Weights of a small GPT-style language model, trained from scratch on English Wikipedia: 11 layers, 107M parameters.
MLP neurons of a small language model. Each row is named by its layer, matrix (gate and up: input weights) and neuron, and shows model dimensions 224-415. Each number is 128 + 24 x the weight over its row's rms, rounded and kept within 0 to 255. Numbers have three digits each. A neuron's up and down rows have the sign that makes its largest values positive.
After each neuron's rows, "fires on" lists the tokens most often at its 100 highest values on Wikipedia text that the model never trained on.

L5.gate2876:116052113104124136119139141130146083153141163110147136124174149112108127148139113127105150136118117118141136156132163119143132114169177077104130131065121116088104112136082154132132168099111108087133121079125120139131148121102133151149125133171198120131096107115107110119150125151181166133132060107107145166137161094126123179110102158136160126118123120128097130143167120109151151119179139113107123134114110157135131152134162104112142176149122105101116118134152145150097158188138139074098104132138112115128129100176154124133161164086158130099169175094131101154127170179157147120
L5.up2876:146161107156062130156151127120167134122134120133147135081166149148125105171138147131130116132162131192131137101198129073111152125103108085168101075106164133110117091112148149150104140124103121086147131184146133173134129115149124143117106124138083093094140126129073121128149126146122110103112157101112133140121087175140123135098078149104127089132104130114108141149128124108090094143122160143161129125071090147139132162120132100120124131145133149097163181133119162143187135117162094166099105153121134113123126100130102114154152141089100163139123112068115133153137163112156138187
fires on: " of", "at", " Al", "″N", " at", "Al"

L5.gate1523:130133148134084123144145116149149135144110138131119060123133165124135132139096160108128143105108122144091129111130136157097093157132159100173098167101203125096109123095174150143090144136111130102104161158106143104147128130106122130143118146084147115065151148072099135128138143129133120129142157132141129155078127166117116147131085149111133157185098126094133097161078114125127131160179096117146115091091151099133133103116131100162127142157115164144157136114147123121165095117100095100135161108145134112153132115093104122093137147143181158104139128164136150121103094098096130144
L5.up1523:102156174156103108116124133097150181165105146066160138156128144131105131111135145145154123131150158152154156138116093105177078145120136136134153121048145084147112125154164098119131100140133143126122110125112109154151128104126133159115113128135116107142108130103115159142183127143107149138155107143124091133153148149107125156093132151124150160090138116126160154109102130090122150092098134151149098071176149093130128134076099149101128108103126120130133147126126106123117126114126172164120113136149163108151130129122136149104117103119067111116098149153096112133127158116110108135
fires on: " |", " •", " (#", ";"

L5.gate498:109141145162130115102161137143130091134103172082109114100132157117123156170124154125087141124141154151075141153177098119111153123117143136139099160119155138131141173128159105136141133100107135146067153151152154143095107140152131159140153142125128115126107172151115134102127132119131069099159112098122116155109121144094104117147139158142128149119101113134120106083150142153090114121147127102145126152160146149071107151135111147185114126120148156158100134132105140074110132130135138116139192133137126144147149155128124119118082118155117135139106102133122133126082093148148104159
L5.up498:122167140139123123156122146124132157165151127102138135121091115107096107132105106120182103149145163121132120090124108163135092112106146126099123167142133141094122127109127118117102094120159150123109090148126100122128122130127105118147163119146136111149121128140154090130140084118146138093138127140173138091082164139075135106116112137180123149142125055101102088106154157134143111129127154117142091129124190095091103123123143158102127117129098109121154094157149121098125102109178130158157146135118149157111113135124142148112079153084109116098153098088123085147128113139131115114
fires on: " |", ";", "ic", "ric"

L5.gate2488:093114112121098113188113141136128114134165107135097123180102133089129112144086134154109137091131137093082167137094129138169133138114119139124140079122119150132138092146137130120113128110113147124122090147126097135085112133123136127121086089134132135131112088114117141113164108156164131119139148092162116136123115121113078125133111171155101112154086146112098141130130124070125128142138080109092108113117095077142117079127114159096156145116171113119144107169139132154119175113117169116107141078131125094103110141133123129148103136098134139147113159113171196100166079143117099132
L5.up2488:150103143123161164139145104133125173133117197093118144112116144084136131147125130099120152139142174097136122167143088152108102124136149115103129111123153116129138156138112143123158148095110104138150112163150109114136134164119146127129114159150086125115127115162091116118128134129123164123122120120142128200171133154134151136128088163112115163138166120118117100114110140113134129176146114106115148162110148150141095117089172158156144151117113096138148125145142187134118119132114151185128140180145124144135129151129128114135102134140136110119113126086141121145113134128065126143
fires on: " of", " to"

L5.gate1790:120118112129110143135173121121106161086149122183148112187121134096141147118152141117134123092104172117135108159145137126133081154123130136154132154170129124138106145144134115134143146112093143170116130133097101111133159133136119139118131161157108109117144159152113130172135138075113102120109086149130132129138109153118083107140174085112134130116131150142160112108102115136080148115106128119133144103148135088155147143144107117140162160126156106137083121118112166108093094109132102131128095121132133140094119143166111168132138129145171077103114143137138090086119113105145117138
L5.up1790:129121167123112143130126140125120157135132131130140131141103116079106146070148115145138077160135133171100171133149148105089088095123113094150114134155061131137100140159136106080144146168100194133112099116139131087145099140162113110194116119149095108127163139118107147144112139083107101104145086127126105100127173107114137114127171103093152181146147124174102096160109107126104156147134121096128135156153148093168138142139105136132186113128126111168130122174126137157117144119097111109117107099118172125085122100137168162086130093162169106142126147124135092133139114139133108133
fires on: " to", " the", " of", " in", " after", " and"

L5.gate1613:092116126170129132122149162161109112127162103120184131133142127094108185134159135104108124134129107062098170079125134120123122103111141127096126126094140137147172133105101104135124046142163078189153138168140138129075091139142107096116151156129163145136120170178139142139104123067143077124143112150142119102128092111134140082155131140109116113133107109099098146122101161094152090130096124098128159134163146168160104132076151085113103163126121137172108102108134088113117091124081165169136102128092116079103144106120133133112126157193110130149135146126126098163085125125121122134
L5.up1613:104150170124128073116094124154151128112120120140117126122154141156121145099126135109115109180143140104079144097100138132110125105141097111152146163126151117143138108115134122114097127167133118100078140168152110184177100110125118168134117149136144148135123112119089119139166121162111115116112142108115116158155118116133142141120132109151152151127153157218122105142157171120169113120156110167157101130130129156175145112105095087135145158130136125096098109125148137112098141120151139073122151112157157103115102102151129078142125094158118171098144134130137139127091130116163139128
fires on: "'s", "'", "gan", "ar", "as"

L5.gate2468:097138128124147102115105148160101132129156148134122174136117090127148151132159181164114124154177119125135094139119100082117117086168089117131157155120127150163085094164103153089102094097076109162101110115116126154145107119177113186089074171105155087127138167084187118129144132141112134129125114125141159131148124161137128112108142156108096133145132150124125108143121114127146108126165142183130109142076129136139096093127119115161109126102114107166109124147142121112147114139109102135098130100130111133116183131145110144134100139153143117103137145155123143150124104166089155158
L5.up2468:136138091100185134114093149155127134141112138151092148115149152132110084159139120150165105100122119082139108148122110164146155144089094095113166135206131120129152162137157103153138121124128151123137107082154130131147121134143109153132097153107115107134179156141170120145160165119114109128137148133180121107126167115118123114114139146111107151135077147179140155129128121090106137129122105146108104126130135115145147134115104178133134097173122157120114091144131130128144141094139106131156127082131151158141139115140120126129126161139111133144113124094177127099140119135133119115
fires on: " is", " were", " Is", " are", " was"

L5.gate237:130186129173102104107127094132096107148098124116110124137123093128081132117123096151131156166131144142115125140169128164133141161100159144150101130150156116113102161113108149114127095142095106141151130139134139172125144132138120099111097116126132142166136121101137126120153113133126108147106130115146158127048167099080126162118114112116134135119179079107121105108145103125124148166133093074128112136123122156128147162110122145104124102141125128087127155147131112097093139168110138131119118155141113099119064103160107150130147063116122126089159154138124118142148078123135167141
L5.up237:103152117146129115155159156126172119137130123108126111138114142135147148131101108107155120131167091105121137137110096084151138099100104094156147130168118117169147103169172127106141120156167100118153131105134129132168166117136160114125133085112157108164103067107134090086098153116112087150115120071133160135104158110130132152100132168102070162092152144173128128108089132117134158118187089149127130122111133106168137131131118109151123174072146080115125139101116138114141100115153114107084103129121107130169104101099136126108152104131132151108136158144131158105130144122124113140
fires on: " |", " ", " (to", ":", " at"

L5.gate2120:146134141094123124108175129118115139092105143079100078105119129123120142110143100151133092127116106100105117126160108097140142136119104082146165159137133147105128077126122147080130108121124119209120126120138132135164064133132122126116097072130130129167105107116144154152136092141185136104122139142127089147107135130113127109144127186145158186187104176160125129098103108127142122093101118133097116112133157113128139105096137128145127138132148108119137101114142099110160156129128114145121140079137120128123143134113099163115162094161143166107104157145138107194107110129134116138
L5.up2120:091159136109105131172138146167129157148159150063132149148121146176117117062120140127144074111143127103094137105109146122149093129196126102132126146103141137147109133133155151138160103130117094123145123120132114123105173158093111117107136145128136163127096195095162168156150159113146178082124104142120154139094138115143142100156119137083095131118129155145113096137131157075134113162125084123152140148159142138118120148135117109145095132107145113117137172106142074134109111102154137139183092109135113135147127158143154139151107122124139075108113138134186139121113121178125091130
fires on: "\n", " by", " to"

L5.gate1149:151118145149083123064130144097139129115163124103137110132136117093145150115140156116095116152140187101097093125123098143115139100131165146147107108131142099113182129125116106141142090128174138120099148114130114102138135129145113119139131153119113089110095123153130145122125114166168093107102159148108149106138084121128127145137163115117145123103128116122130085131137106115084128105106137115085140128122124071118131137163094136129115164145161151191133149133121155116105099162127122165110169144094086124129109142141082133104138121156090149154101124113140105168115084113152114110
L5.up1149:119121099098118155120145140090135165137148119105124101143081111151138137137131119091131116158104188143130153124139107118127163154084141108127122081123166099070161118161122113078081126134119170122121167153148116110175098154137113123189107141108156113078087150128091168106135156169156165157131112116110162217147127127102122153082204105111156085093125136146132152161092132128126120118161117164107122131161147152136123134100107118099116125177155143146159135114126169125158073113119117103121116115104159116181140172223116119103122156151126166105143156140136144114135121119089142149
fires on: " of", " by", "ated", "ator", "r"

L5.gate1940:106123107147157159129106099128116135115156127164148113138099136116163136098137139124114097127121127122122112122105131123131103076150152186130131157152104120146146140160150135137097154078089132050108136112143102109139077142179105125122118126115082099191131144149118123127111114147110105101120120163140127148150133151143137074108175086118175154135109155161122151119116132117093154110105135120157060128128096095154157118119128091039130108113134123127120117133160108122113139142117166174117127157144114136126122140151093141158107117128141152102129180176082114115110113157096100109
L5.up1940:145139094116131112128144123107116130108169135122115106146123121094115092152140132138089108112166148169132111111120134125144121111101121136127122154119101099119144144137129119106145130142092142124156131139104129137120127133160121171120154104166147087170140137103115177118080135111122104140130127128137115079121118170149111096142172102111140160100109179125099150095117093161112087109109159076136147137112161109134131172128106098097076184136150124155144122153094151170115150125123101139139157164149133135084111157120121124128123139112120160106141138067144086105125109117170119113
fires on: " to", " of", " with", "ost", "ober"

L5.gate2032:125071120135104155156133140136112159151105110122098100136137127155095085104117132135156157130132110119099152072094119098153145126104133154141084110167147111152090114164121132116164110111111149110101110120132126122123110125161178120144108145137157102133137138184147136133161114169078165128117087157085116121109132115100113117137112113155102152093109110107120126128176095139141134082125144178093146142158162144106088098168098119132134144152125110139152122111122141109143133139120141102170154121113128140127088112139147128128096102140152114099137112133127143160105085129108115130
L5.up2032:074120104123117136144143110116064159145125147139137163138120137140136086154150103106142125133114136124157145141150113111101165138102125121092099109100123186192107095112124124078131112076123141146134097176104148138144137108099120117115125103151131104135171118149129110137089155167112074145139153121094142088130134118164121097119124084135118115121147156134129143158115102126089143095141121134128121133106069127104190134124149129131122132124142127152113107134126133108108070142167145108081127093152121136156144130132120159159089143084117137126170071130127095195109168107102136178
fires on: " to", " that", " as", " of"

L5.gate1467:137150143121118119144142143118132096120144160137159136162128119151130138094082134139140083104157104128110125198085120138115162093122086151173090137107096156081130123175159142126161114158112176121120172119191144141128120139149137111175067094105153108133118115109109162114140138152110178126142149127155155101149142125135156106107137099141137127099112111144137096123129099113125177132172092126111136143132163152110124111121109130138161099128102156178124056092150125077113099091122120180148108107119173128130062135154093115118153109082143096114114101147158174148118137094111150149
L5.up1467:095109106140103123114142159104118183125077131123103136114092110099124111120127110085161118128128179089153149123125111147110135147084097168131099127145142122115107136142145119134124146112133130109125126121132103134087091124079128147150147124121136160110097126126166121131123088096135101121120098164135177161081116166078164163122130115125139175193142142120165132135138122142137131125166130124109153102139172129105109121090148121142150126142156128142139142114151128103096138110185134126142089113130102090125156118134101133157118090158131118141121105108197111142125089102131126150
fires on: " and"

L5.gate2089:122173139074124163116086133128122134112161131152120120101144130134113143096144144120117138093132089131130118092103150135111134081143077137158122143150116156148093097123142120133109072143160119161077149125117126157139129149101127177146132151137077113129154134122086131139165151105126082104104092133140130108089107128107130092133138128090125126144116109121125154093129096162116126116132141135137168167157167136122138114116131140093127133164117105119117144144129118151134146083123132115106137163147110104097115116142130163093114170127156091153142092111149152141109129115100159091
L5.up2089:137105125156137128145119104110127091165107077170157142108086153130127122113149174129095111073157160122105114107150094140083146178064123171114112143175163146122107088125107128149113095146132146127116142102125127103106142100116125110111111139126108113108152130148141160157145108150132115109131112141131152114132145175137093156102108158137111138117110139157098148126142153155146134130165149094112113122108159112106135087198091161133137138161078102097151138111078119109100143137110136095113134125143065147183126144130145131148115126155106124124098130167093098116102139117093128102
fires on: " a", " and", " to", " who", "'s"

L5.gate839:140159133138103133100142140133136177111082098108117143095135121117118105123152120096134106103098120139099138139117133158134094100109157129132173145151128155135159123138106132202126098117164154120140129138114168134132135131174116160129082148116150109141127123158157128122139137118136145092137085102141125118147131138135108131140103154125196117101107142157153127120177119126094134129156147111138090109116171137132119114066101106137122101106112098095143125125093104128093144125147083119150162128142087152135126120122121124102110127142189122119134112100167136136153137113142104136
L5.up839:148092132097077083157135108090109118121141113144154128145113148109140103131103128178142155120104141116137140155125134104107112155099108133140113105120134129167173185087146129174173133139162129086141110148162138161121108151133156113144186187145086137145151127127163099111133122126122116099098183162116148132150096161137131122123129146102116093087181099132171153149153151081086152135107086141108121106111111112153130135128117163152146103093080184168111119116136118160123122116133094173104135132146139133124111088107151094153108136105114137110106079156122136109128112058150117168
fires on: " and", " of", "s,", "es,"

L5.gate2095:135132183126135089136151132100130083157129137139113150127184179115106117112142099161130128136137128151150116072158142122101125126131078130115133154152125137183110143117113086163140107152102129099113125095133146129108110128125164127112122106148102116169160104131146176114134100134112064086161137164105135162087145173116099126136154100109130150129122149120130130120135128144166131109147132113105188176076149129102120159145145133099120152175152125143106071136131112156120123104161142126132125088129111107149143144115112126063129114123122159126163096126117127130101091086098131133
L5.up2095:116119110134138048128093113103115146101134119153112158120139145125181107144134126128123174167147168143113090135077123132130147142092107101131088119099131141166178136106101133109113159128127132118112168139142127125151142140130090147136134110154170112138124130091119142165142176118113105117143148107090137149095136106139136136119131124124105116122114145148102105139168098123135103107147100136114172140110142100099164147143113134089123148123135131126096124097115147122130124152106113079099155141087102137119111102140082126103133128104062153143133154136108152104107134122134129191
fires on: "'", " a", "or", "ar"

L5.gate746:110105170120157120165137135140094150140130117088087133139116100135132100135128131102125132131150115114118081145099141112131117143106141149157087132133116111111116126091117163149138126140173133172103103164102113131118148128143119151145152147111116133085122127157148104162129122111144118102143137106092142157093131122118110173119099139091114127121153130058140142129129122131129110121128127121140126078134162094126152111122102160129135139132104120156098153168134136155138196129186141146156117140174107155120128151125105129089074142148124145127109129108145100174161124082084126125
L5.up746:091128148127125096177133128119115132127141091137086167131118153143129097120140155157152153142089135139161140119097147137129148135141136113151092114105126178064106171120104106090111132123110095135133157139184097138129140135102179117101131149075145125142128108145152121111094145109097103130116137115127140118137132135140115146115133080112146109115134113131126117081101086094143130120118151133112124135096107158160080107178153094132117127119144133141113123096148117097119144192137089126120145095113136112133141114140140128118122103093096136126098140139099141147123111114128138161
fires on: " and", " to", " of", "'s", " de"

L5.gate168:156119098129118122114167095130120120117196150101149169150112125110154096141123157110125119142149147155111121147139135108157167120126144116142116109105097146134155134147111125122144114124112150118098080117163111142079162136097139157110139109152131146167148118147131152124118074163140163151143115115133113103092145115098106131131140128121173145131128140103134121115133138112154129108149158103100155125125118080138133120117103072123112103089146159140132167137152092100101106165095129123122144152132131137105112154146143140139144125084123116140102123130179183201129133157084080131
L5.up168:136127128151128140069176132142092132137137142145136158122092129129154149114137102120106114155098139156100123148101135120142115091102187135121108136119151129094142155122139116108117118146102156155088093102152083069128116131160078119119126117132112083114174121124086151139165072123114157145127102144149157132131125100081120117137108100121151179163132124104119110151125128138134111141127173083122162118148089161202130110144097109114119108141128137149150122098127112092130100139105130137105104105137131107118101163151086116109149111117111089121109178161113103116139082117109124075
fires on: " of", " after", " to", " following", "r", "ing"

L5.gate1870:111135144084122139109136081145173111142128142146132119146138133151114096112157151129135105125145123143116170107144127111153154176116212131117148149084111162127128139137118142120142122141123117142148129161134127164141125142104138133107118097121121156158131115130123123104146151166143161160150137129121113105131100158138123111156125138122147143140088094155099125106146109145119078142138136116139178080129126145138141108158154126126131124141142134149141101117101121135161156148111110094098145130098121115157135101155134107162136124142133103131119128122151166143121115118124106107
L5.up1870:112160110119112122129138122148130115105126128135098094158135176128103097106170126118101111137124125152150109138099137125142132149107129095138157134092126128144126143105135149119159132141136118153060140122157101132153138147130159105105135122124134144088112136100134110118092169133125146128149165144120111145131107129143155133149106120103137094167112087128106108141109133153157122155162120120103187090146111146119098117122123102110114167138135106182125097143105144121155140143144108129148123116115112164169136138134151104130112137144118105145168133108154107141118140113126115146
fires on: " not", " |", "|", " to", "al", " Not"

L5.gate2264:124142128081155150080167095153152131135075122146121146157092161123122155151116136122114104129171132169123142163137166088139151166153115141153138154139150126109126112121106083114105111145115093167149115162098146122143074116142151127152142064120117083116135129110144124116128127147119160155108152128159159123136088126121135128127133138108135155157142140160121156129104107105108106128114121114111094102122133115161139085124133114140155126147163126128137127145133124129134173175109107100121141132188146115127115124113139131142157125088123147102139108122116096151108152152111171118
L5.up2264:146165121118097137158118108137140098135110120126128107109097141103139079097125084076140187121081151108126136133091136121154080138083170095134158114150152135104163120133101084089155133120170102143110124140117176109157120176068176137148117104148145173134134109109132104111138139124149071139113100129129127106136128114100110127059122123136128146100128088128132121103091091141139124153185114098165132116072118117136100171122142080138088155152122133122134120166076154113144127120160159106054133123118120150109119118110093127131146110156132137106138133142102130142138126129174117103
fires on: " |", "-", " –"

L5.gate2455:069148130175139162123124151130121135132128172132138123151083141120111129127104099111167101116125141149123119116130129159136163116087142111120126149101145171110161125172092146120174134140114108116155178094063120168131135140133104110107112159130108110127159168138079112143108162140133157130108111152157131129145115099134090124118108124138108121097095079145114130157099082157119130138128123123099093125126114144139113152139139103150147113113141119160089150099117120143139118170096132119147107091150102118120137137132149131135121127170116139145128081125107115112128140142158125129
L5.up2455:135093139115144092119150151142104177157164158136152143163108107130085125164075126085090122112088133171127107123153142102116158100103123181138107120118114107197109152179101113144170094158184157112162089121122166160105108136118093123106134114074100084145139164113137144132138137104115150117120085097127155122097166154162131188122074122101106123123139146114129127159114162096123160113090143095150115098141135119137148145129140109120127144122119103149119125160123132125152117125104107132114097136105141152077102094123146112116131101104140094133122129105133131127111111156134144114
fires on: " and", " while", " are", " were", " of", ","

L5.gate419:163121130152140178128130116156137093122137145121106145108091159138145089099133155088131118134133139099126137133123160126146126152098143116129120113134101134114137088152094149138147114172119148113133144092102110151114136165116105116150127102165142154121160135101127135088153112114126137142126165110112107131114144122173099145106081132133111094129133143182101186122173157133153118172133141153115117159135172098168106139163090130186123126179096118142142124161085133141099126080124152119071069096082125140142144097146136115122125152127148149112136132135148150079120134113146169102
L5.up419:136163104146167126153158147146121118141154105172111088158170123100099158139135123083116109121078108105116134157123125162127087127177088107111104148118105134100087136136107144116208128119176145124150131163118100113108118136114107112140135113086142114134144104141135128161112118113127139144111110140125131119174123111122071119130119129167129111156129127114150110131145124136130148072127094069145151069139105111156131141166125149115160134131158106076146090096126142121157116104188103128170139165111124144118100118117116141170161118114118124106145078159123103145110079161102108152
fires on: " also", " often", " sometimes", " later", " subsequently", " eventually"

L5.gate1216:131086113141160159130188114140143143129151141097130161119114153123154112149107108139125143128152136155164139108147160115100149131115099113129132129113127159113075158160096141114148162129149109092104137117138124093124157146107123128163154102146085120132144133120182151194143092183117169119138141124117097088129106060161148133138095084089137128150137088129107117137147150075155125120165137120103145102106149132152122140148138123107128143111118106113129138110173148136132182138096149187083154153127174141169137139164162166173084117110150112146132107092115142154164106144134111172
L5.up1216:086118122161111170142156102123137132125150140111097142068124114157155108169130141144100148090170134104137109141146167125158194128086115114149129129143162151112126141145090139129163118154156105110135108117129118124150151097125164134127117105106102144130144137110169126154114123151097152111102106140146111125186101058125110145112118117088105146144114111125125126147149194078117116108148131154081135130098168110105150139130169128147153133141112113143145130145122127128163130154085145161141099150149130152118153133160166158119106146131135149144104138140133116113146126139153143148
fires on: " of", " who", " which", " whom", " team"

L5.gate1208:138122182117131081125131145106132109157110146143088120111128132182106074133124140128131145089109132119100108142119108105122143106145129162151141138130108116129136120142125150155154081103165123127126086159107140114124136132139160146163103141085115090115071132095128175155122073117142123082162156132146119135153135127140133119119125111136155100126129142143142124152124120107132121083125107095086075114104157156115119077141103130139169113105132125140123113168149100135134149133142117158102121164097124142146102109136107122152097116149109121155167155112136124154102121102085144169
L5.up1208:102143147112163152136071121141108150135118149172064121094073112154107117150123142172129099104131161091140154141083111123127123117139134089156130171164129131109126137134161094134145109106102120142119097161130116118162091132129101140153103079089114128146056113114135113136126168158084105091119131128136114148169119105104142130116158180164144130132133164136150151149112119138163109116114145142134089134117137123155117110109153100132135131094126150090164148133178129116100175113119134182131130148097141175086112144118077143142101123107156113125177178122094138128118141109128141137
fires on: " and", " at", " from", " the", " of"

L5.gate492:148108147131126130096110131101134135118130134122127121086135137119154143116120132137130126128132142091146174114175118078127124133153112111148130132157160113113155099159165130167120130124157121110133106157122106126158114175103151135119123149106134132160109174136106101115083074096151128146185153115150174133144094121145116158180132140111117173166143145117137109149140118151107097114135149139075106105170131148086103147134185157101100093113127169117131139116139102129121131171130160155100120116126111090110168136148108178117097105127099107141136167104164146131128123115153081116
L5.up492:126125143152157136135150144176159102168101117136084107086093154149121132147144152105139134126164140116162149107109141159149140124157108159152136147118148110113072127123134126144115152164096088154122142134104102124124102111157114121065107113152118145135111126117162120163120148107143173136112164102161111146108107112108148144128153131117113134161112150141130149116104151158095094106116151091142191092165166124122151091114144163120113106074129099142137121138108121156143157155148098105095092171091116086165132110112152113109148129147087137104090149109133121093096148145083136067
fires on: " of", " in"

L5.gate529:107129149117103132135124090096128100122129090133130116106110115163148135126136134069143137129131092150094130154124143088130112133114083122119111105124109096127151142153138126104157160128144139136114132144157097106110146144166147146114173153173157139170144161143138178121121143128096195158097126105079115138129181090101111126064136129087097154127141121102127103093085146110110181112120136105104139157172115165118142104121140085124135110187147136160134183161229138133100143129160097141106116124167159123147121140131126152141108165124152114131117105166117166139112101167117119149
L5.up529:131120134133097119118097112080139109128103153136125119122158110142111110132144101132145162177157115112115133154124146107130099117111073129112108096164120118130144141129133200131143131149128113138148114124137130129099111151156154111143150144151131098174137139141108138180145111119124173149137158125102137129120138160141116104077122129128099135172121117131124144084107149150121151108157147152128195133200132105119154121131137099136156102152129139105116124125187119118109159144109105128136101110179114126144103107133116158127116113095124106115115097141134120146156137154120127116
fires on: " as", " As", " under", " at", " over"

L5.gate441:115133161145167112126099136105089150114143125119158139147079130111127171165127143084149129075144101130102127148122159121109101148106101134097165136121129157152105151105159135061175106092130122131138103094120089096137136148137182103160087162121123167149105162126109132167116114144107137170077101154082124131144143117137094121099144120139113162119108136100101127132160120156149160055126121149154078107111103136116104133102151131128148122146115111129142118094134142137154151117092131115110133072168144126129131131099065157147121103167125176120155141142124153105098143118173153131
L5.up441:123105132083145135124095095137146139121139149161096124109118141120159138149120118083131147148159116141147100140150135130121163123124108128096120107100127165123117114149130109086180126143115137133167109142106141103093120142118139146101134166116127152142129156135126164132080156118122098122109122104119148112144112124156166104106124115118134145118067107129140133166155118130137125069105160143161099108150117136124115096115146162084097083120146120117136169146132170137130170143116162134094132135125162178136098130111108121127119097121133139113151105115145081148136113093153114107
fires on: " of", " and", " to", " for", " after"

L5.gate2356:109138111136133161101113133157144139148158156129106133154122108118155113114138103083108173154133138164148178126130145116145151113133141109085146169141138116145108112174105125150149095179129133151132152138107102092141125147152096136151135078110100102168152146102134116131111141151184117148131115126135135156122115107163093151168139121108157114128093104101130148108120138116087120190160144119136131111156075127117088141142142104100130127122129104113115137118145158128128127143131173174117134097116146122071139169120085164154108131114132098158175158139157127098198134162135117134
L5.up2356:120116147148144103113149134132140162114149129144142178150146150144166119159106172125143105122127143134139086149138137088129162141127145135097122046114122140101124096168125116102128142086107116152116165172110086117127135140124128152121113201086132157119127161109112111133128134116124121122095103120156139101124150142144125091101112154135127131086099150124111163114137157119109153163117144115200127113151132134136158126093134135128162126102093074123134130144124159145181144123164103104130109158121137110142106084116181147153117098140144138137139097098118160103141179146118151170
fires on: " of", " such", " on"

L5.gate2123:136103133101150115142153106124156127115157117106178126146122125137143100111162103125126106130117114112132135151155137148161130136126146149155154138129129125108151149124143140200182103152132124124107092145186111100194134096138102161127133141100168106130116127138127099164072182121155109153115109108137117115111142169125106142122145117132099112134134116159124141082121126145091107121106112124137136136143151074137147136137142140142114147136184135172124133112145154165128131168123154154162162063169152131127129118145080139160138118152141125127097139096112138106143145126101142117
L5.up2123:171104140132106102110125125121150149176153088137110106161156131135116180144082107130172153116132106145081123143141153138116130060140122105122141087131132183094133144106086119136088120089127128135154125136159066109160145151154107107145098135110122103135140150115073166126144154114095124087145092107134088134137106111081121108115148157146151115139149127117194094157108144132131121121155122141163102107161172163110113175118139144083137154139104169168138131118186122162160078117105120141107145166142108107118081134115118075167104120122114135110137135099122105113155098108158126140
fires on: " a", " A", " At", " |"

L5.gate2817:171093136138121163124107121155146131119167136141148123122152088100116156094170135115091156129127101070133126111143178136185130126101132119117142101139103141146126130148103141185160093112099126146106185117130127101123137123168097111102122189115121136127134130138097114073114155104098126132096131081107123164110068106124122092144147103146171120148168099158127114099074093136138147112167134087152142132124143140117098096124129128160128132114162115117124124087172159168122151125099147107143140123148164119085104135077059098137143147130113133088091117180091100106160119125103085141
L5.up2817:128134164121132100119082114161141124151171126128142121115115130106123147125102130103126142122130112132131119103136142141165160121083169103116109114177096154145107137188138130145150112130148173154114133078123151125149173084175110098132125176107108150105146124089128139157120122078095143140095172111088135164130108121155097113129136125121161119139103142174115103142080090114151145148170155147124072154115111148126164094112106119108140138120171153146095125094151145137149127107106138118109109108128185124086151115136108113129133139142106139127163128194159088135127129096145136156
fires on: " at", " |", " up", " At", "m"

L5.gate1762:154066116148108141173136203150153097108148117124102115130141168121132170118123103128150119132160121103131132173155086158164155126120102113129183159179131065165173115107144135139155133119095100153157120147134099131134106134140155132104107106151131118109112148082158106126147107127141130147081115070151106116128146129114160174088128127104096088137110170146123111179132154132130119132156121131137159126124149131174133123125144122088107158093105131128104132094156122159139138111142123093136137160166171149129112111135136091127140122112122140114102116104139142131115115127171126123
L5.up1762:103191106107117140129128137142147120127154094103130079147127137144115141105125144130166164151155117063118110117154143140161136124153103122147111139122134120170120127145134139143145126111107154157087137152140142126150144140145142124126098126099127147099111151082117121122159172106134147110173116143132107148128092149151122095124144149108100159137166120124114121139120113117175169141162166076141143144081150111152121147148105141152137107118135110147140110105123077179142058120165119110132117079081133089149111137126110135150144140104112100145121127117081134151118098102136135086
fires on: " by", " to", "'s", " through", " from", " named"

L5.gate291:117121107156133104108075175111095136160127119154130105165158150124139118147140080121126164147147104131130103107105135073151143133115081114121133150077143160127097129133134115131181128133140131181102124088147107097104129134095165137150113118131123131081170113142144157121155145147103100109115111138121131112118106125138099129128105099169169157141146119148097156136134126145145143140154174129100132105131187153136090110134139123148157135120123133116145122114114123158164114080156116091119138101111136118130121157140122082132134140140106142151100136094139155134141122118120128119
L5.up291:126088153142087171106140138100094146098136118133146121117116124130115093166076148112109106159138138129154044093131130143111148104124139137151097157128118186138110103096133149089106121112137148136136142108131167149133122088103113116119122113119119154080162125112156095137147115123145108147091077129125150124134119115103119131143145177090139140126147142103148103119110097146147162130129140124067104151092145113127117147123141133142131132161100116132117154132131113078137083115123120146091126089144089097128124103124150108145125121122151117131118094135143120140125103084119115136
fires on: " and"